From a checkpoint of a small transformer trained on Wikipedia: rotary positions.
MLP neurons of a small language model. Each row is named by its layer, matrix (down: output weights) and neuron, and shows model dimensions 80-175. Each number is 128 + 24 x the weight over its row's rms, rounded and kept within 0 to 255. Numbers have three digits each. A neuron's up and down rows have the sign that makes its largest values positive.
Before each neuron's rows, "fires before" lists the tokens most often just after its 100 highest values on Wikipedia text that the model never trained on.

fires before: " a", " an", " ", ":", "ed", " the"
L5.down462:137161100133166155120094150114198112110116124157089129128123012112171115149165088120135136149143154132129131102095149152104145111105105146121106132149126133155073137135137105109130096126134109137112162121135138108103141137081091155090161134090137105139106119130150149182155127160095092134

fires before: " ", ",", "."
L5.down38:126132131112125132134094111131100152141110082142110161146163149152150103125135138115148116112099098156119156153111157128103115139147129150168176157131157112140137121126095105107120128089127132088118105145143144101137161131111127138122108123144156139097120082096108112122106124122118121115

fires before: "8", "9", "4", "7", "6", " "
L5.down344:153104122120183138117139144140122146137130167103127139096139115145113151113154100160121120110137127166097125121103149136121140159157126169107192138105098117136135149167125152117130149122089132110122146100115157152091140138174113135177146161122107109129100112108092139110141146115129096122

fires before: "\n"
L5.down994:145073172148121127134136110132076079155115089150098120129093123168134156151135115149104125170132100143121133139125143130114117165134120137147143134155095079118147135157105125166106158130126134108119164093164126122118164125142105091109067123106155087130129115078122165101081171072152174135

fires before: "1", "0", "2", "6", "9"
L5.down400:137104110097133137119109115106088102144166175129142122157095119136137158142162142118105127168154145137116147155110139186144141079151141129124209094136100112157178126059153147097079168141096113116105153168100141127153117112155117156156151135103150118124161119121102154121066107138087150106

fires before: "s", "on", "e"
L5.down806:140126107121149102053129125119213124115130127144151084124094049127125078134075119098116138144149154165141113157101133144149148135160140138179116090105123126083096123117105146164129129129109146103116153127115133132113132129125121098117159158082153147129119134105102086113180142126159133148

fires before: ".", ",", " to", " from", " in", " and"
L5.down443:093146130113134152135143154133070108090117165105141141173141100133096146133115142084129097135121117148087129125132164075126148096117114143134149173174125160140134117122146128100158130130130123085135108137119085144140138101137123094111150132108102132158131105091148123151122116145142133136

fires before: "9"
L5.down225:157105169115122117135108130081081106131105110119135127138138155152126114130126129114118123131068105130149145097182135169188120142129137148124146113128099130129151108152147163103123141121094123101120134136185165119127098158143126142142135109141187127158114145107142200129107109092122117104

fires before: " ", "1", "3", " $", " ("
L5.down51:138132088124111140135143123105162090104119168138115122121114123129087110097149128126165135148148169073150151121150136115174100122132129163120122178163112106139149113147111119120171192085138116126155142137099102119095123090152113140157123178134171135089139125180115139156099123112139161139

fires before: " ", "2", " |", " (", "7", "ates"
L5.down1018:096125137131169126156147112148137137128154121154189134112148148151121115129121115131081109140151133193144169099127113164132099117161088141151129114175163102144106127144068171129140124110127126151121180163114141173089088168096109110136134100170120123108147110066139109141136165144123127129

fires before: " the", " that", " to", " a", " his"
L5.down28:144099124096127091141124126102006087153137116106156124111093167109139129115153152119124086114114107101180162157137175123116090147117106127102115120163106147111116086086141114148110102102147148090110151140149168146099135136121144133144120112131150170105128130129138142159142119102100179127

fires before: " ", "---|---|---|---|"
L5.down388:152142114163123167148087082109060131138168085132187109160079172126159104135115138147172126128164119174090118112153156112127113059119065139111144115133136120180127122136128129149115150098127118083158131199146132106165097141132173188124109129118138141146175143176104122143111131113133190123

fires before: "s", "t", "-"
L5.down651:152124108141094158082163117154074141125107146144134164085130187141128132108095118145135121163128106146175123100157111118099129153144154145155140137120096129100123144128135156156158137113079081124135136125131143136157149132140128134111149144149134145122113096108107131124122133128122137138

fires before: " ", " the"
L5.down43:143104158149094160141130123139062103124164139167127164151144153125117151043136139141096165108133110102159127125178129156101142122130170093139175137098153163143147136117137125103126125124137100155128144128126128134152097143118111100108125111106143138170114114147082122187107133143116137125

fires before: ".", ",", " a", " and", " in", ")"
L5.down313:111094127122134139142131151166162162129140126105128123112141101146128131165096134186140108109142103153102122144128112099116094122148114160127164072129110137110148105178105115105122117163131078113131087144131131110151123122129161090109128120125146136137166127120138140137134108103170092129

fires before: " in", " at", " from"
L5.down151:102131120098111123137130119132197121104123126112161126123128200107159139144144189130109121153138113163105113142169126138064148102153126147100112116128117152153123158148087127114134168127149089154118125143182117129120111111170112113124097122089156111146126125141137095147101142119170134146

fires before: "\n", "=="
L5.down1209:130148145125128064153114113152027120181126116148161164148146087113139079195082130115117103110124087118135118106102112122140133132101149133119116107119108116086111133157100109154134157123113121135094146162143103147124142138093147075112139150154153126130127096158108162109123128139148162111

fires before: " to", " that", " with", " a", " the"
L5.down1291:132138119100068138128144126121104111121136136136160142111172172114130145107152122134155109104106124128129147128135105127086144088180153108087097099137092149181094104101144153168143126168132164136188123124117083147184117107120163129163085145116104135156115136127103119172130113140093126086

fires before: "\n", " "
L5.down1080:148203093136144133121159131138165117133123111147128111128162017139148110117105107119143126168112138156115191138091142129139140132118099129100117140117143150103127143089116164133169147124136168086126135126090116144112148129154134118088138122146118168095122154121111117131112128136131101114

fires before: "9", "s", "ed"
L5.down286:152120115155122171127127157140142128163134157135122141138121089162095147115163147114110123174138166145123175131154078115136174087135153146116140082142157121172125136108133174119114112093145149162109119133118124172104116121136133165154165122114151110085090090148137110152120145115105103092

fires before: " by", " in", " on", " ", " into"
L5.down280:112092128130114103108149150102132150122174146113140182117114093109099142117151147110097151138147132126147115091121132092126151117065112108125106086138134096179089156110142133158109168164138116134107179144110145186162103125125132122176099098154132107110130154123135142187175097114113139150

fires before: "\n"
L5.down1150:093177150151072123086139135128123126129126118161123159106147116144150147165135151140171136190108103149117158130106158116143143115117153097180132167134102105133188142094144156121103149108125147171128136115103132162149119141118130127100074133097145122121113120052120123110142145102176131134

fires before: " "
L5.down782:143109161121118146143129121116134123113127175079117099165132122136132128157138134083190104101126129107163120157153151093149167101138112120100153099101083141150123130156086112105110105090123088132133098119170100115096110132145116136138125139161106145122131119109120161134110102089161137156

fires before: " ", " the"
L5.down531:100132090131147119095157125135121143123106135114122119144155191120113107157150108096126109153100139118128120089158106137146087152117102109160102125147140114112173094112107137127126115119091133119118143218116098129123124141185113162127157115157091098133067182092115140079103148110146119124

fires before: ",", " and", " "
L5.down1156:154162114111117147123122149145103144123117118041132099128135130126139138114156145100159161130081148107122100091107093113132145135106186121138146147135086138106134110078119135128188129147128129167155110127118123139093138140145116142109138085116149065126146135139107134124126154171112140173

fires before: "\n", "-", "==", " It", "1"
L5.down1160:175108135153116083136101155121011110162144108115164121101140193113152117130146113131105119173143127137146126101117098119132119154138140163131133135145106126117132122149134122072116139122102109130183100143130115151151136125106124140130117120081123109142131093137108118159134127165135141098

fires before: "1", "2", " "
L5.down157:106124144132132158102134150121115174120123115164140148144138126112160140118146161143137142135107102148107157132143154128132094098155138117145145082110143131142150087118144099163120117113127114080158145103145115122118133148124082133133070116119145122119127145126146163157110117071123149122

fires before: "s", "es", "e", " to", " the"
L5.down108:087128098199141173155146122106077131176139137145103107092111128132113099151099123112136106140145118121110146073147121138128117140117154147146118149128116099107094164108079144145123113114120141167142093152128121127124092102085124133148113141106135149108124159152105130118116105098128123140

fires before: "0", "9"
L5.down386:146096119138149126123146129153106164146107096106105163180163127152134115149117091118144173121155132124125119121119099106109162116116128105113085135133124111140103143146153114113133139096100134125115086122121163125175082149098095122122144142083128159173179123154149128121150147158104135110

fires before: "\n", "-", "|"
L5.down579:123056127092152107141146093124114139141165072139161112115151145176146165147122142116101101119131104118147108085139115140121115098110099105100163096121097113129143153137140171135111108100138075084132142154105124124115115119147144120150170105160114168138110132107114105127149102144134124080

fires before: "s"
L5.down701:104162133110123122083146124117052166148120148148143138109130071158136131130122174148165098166118119157171115130126105132085154102138142125121135091129123098147101164120092089138111096140140127154129074081100140133120102095098150111107143162154153143157109144149119112134139145098128098117

fires before: "0", "3", "5", "8", "2"
L5.down472:077105121102123100125156101113214154151107115123125126063144144116143134147118128140141126131127149112124130164123091096142113133136141163103143122144137096094164118135125114113144119098150123119144179104131127114120106091149197130127151157189161152141110110108143130128159109166139092138

fires before: "\n", "-", " "
L5.down57:147182143112146111139144164159072135118135111084151128108143158095152088108082113140075125128130166149106134115107110144175140138128162137099128085122122106129142130182110170107108137139114139132125134145144090149145149138172105150114119140169163174111129135130167115106125136111148180089

fires before: ".", "0", "4", "6", "1", "/"
L5.down1272:168101117126128113121070103140116170129137087093119140150103159120155110130137149095126102085117136116096140131136094113140110079095095150118134117147133126115104149124143126124114126120174089129152166133078150155128107180132138111147170098106155161098130145121149117082151084173133139152

fires before: "2", "0", "3", "5", "\n"
L5.down561:137084163174125126096150113103128128097098136144141111143121177154122099133148147119162159158137120108158112171117134144128127114176117110133135163127152102156126116130062110117151132109112151165097175149142067126100122112111159167123105109107146137135096125110133130137120111135124134114

fires before: "\n", ",", " in"
L5.down748:128134142176134125148157126134186126110095078163125122147167068127202110172168124123131116181125117132084139149146098123128109109132167139112120128129086120210090123172135127099107126162126148120124116141139153104133147106141125159069143139109102113149141107106153146133150120143178131147

fires before: " ", "1", "\n", "-"
L5.down947:128070114101084133080116092097112142149158136123145124091135065155129117113139094111117092103097120139130135110112124144108129162126125089119095127127131131129148125125136142111138128182070130099180130132137123121162132123119103111154137119120142113110108140130126139106113168130074162104

fires before: "1", "0", "2"
L5.down715:143131139121116128132148194150128079116112143098191129152117139112137120151135156113135147143133103145140120144114142077148103116144124109119106174095137142123123132068091142145074109120105152112114119147137118134111144170155116146079129127104122143114201151069131133163155121140129132130

fires before: "0", "s", " ", "1", " century", "th"
L5.down636:062144148185186164140116117118036106083101149103134137103120189099126159174103125164120177180092188112087115102089137169094140152151113161090127129149094121133153106119132148159151117112124160138117154169145147155176101125118109178099158134097138118162072130101103095156143131146147153132

fires before: "s", "ill", "es"
L5.down164:092141105128141147091130119150091136093148158123129196098164111182105138137139163152142151118142143103141134130131166102128134104097132146152121122162098099133121114145155140130123178138151135130143121133122173139122170094173174136127077140098147107066141132104132104165106108114133100089

fires before: " "
L5.down942:120153149150100124128143148122127154132101113097103122130130090125084123173131141115152111153129112144144159093116117114076106121088139109153145096095116140149115116126132100147103153144126141140135135171124149101099094181115124105103138109131130112121143119137156111103110144174133134140

fires before: " "
L5.down483:127118129162090097166140112133042138193144111139120102147136172156165098077140128135137130120117109124132141131107124144139123088125093118127108133125162105141155121154145117157154135129145114147106158147118159112101139149102112140109127094146103151116135129135099159137112127179120106133

fires before: " ", "1", " May"
L5.down1279:161122141096127124156151104125143090126124121154130127149070154127135134100127124118123168170133121056112103096133130153138152143137134147134150145178143085126147167144117143123153111145123161138147137130090073163082083090140108135099141115110166127134118147122155151138119114098120092120

fires before: " "
L5.down470:136125118105111133108105122146081128137096184114114150120109199095121109120076123128083138109107096104099117143105162126114114137101127092130130132136154131064089127100127125104128143092129168122150138118118162096098145141122155137092105161161146161158079119120145119096144153148100168145

fires before: " ", " Republican", " |", "|"
L5.down484:106059155147150131114161128101087103159144149124115118119107181113146112079151121138164137117166109132156136075137135115106157128086114127128122185156108112143159149128113114143148142120119142144130152119137124132133121145108149083151129173121118118150124122116134106138100122094095157112

fires before: "\n", "-"
L5.down482:179150113142132116153107146149052150119140144097107170126134188138128108108101112120081160151094127126078134138163109169155112160103131128094134084101128096117128137147133101124102126131121075128116134141145102124107153101151122116117145145059131142104101122125146098103126125144135152108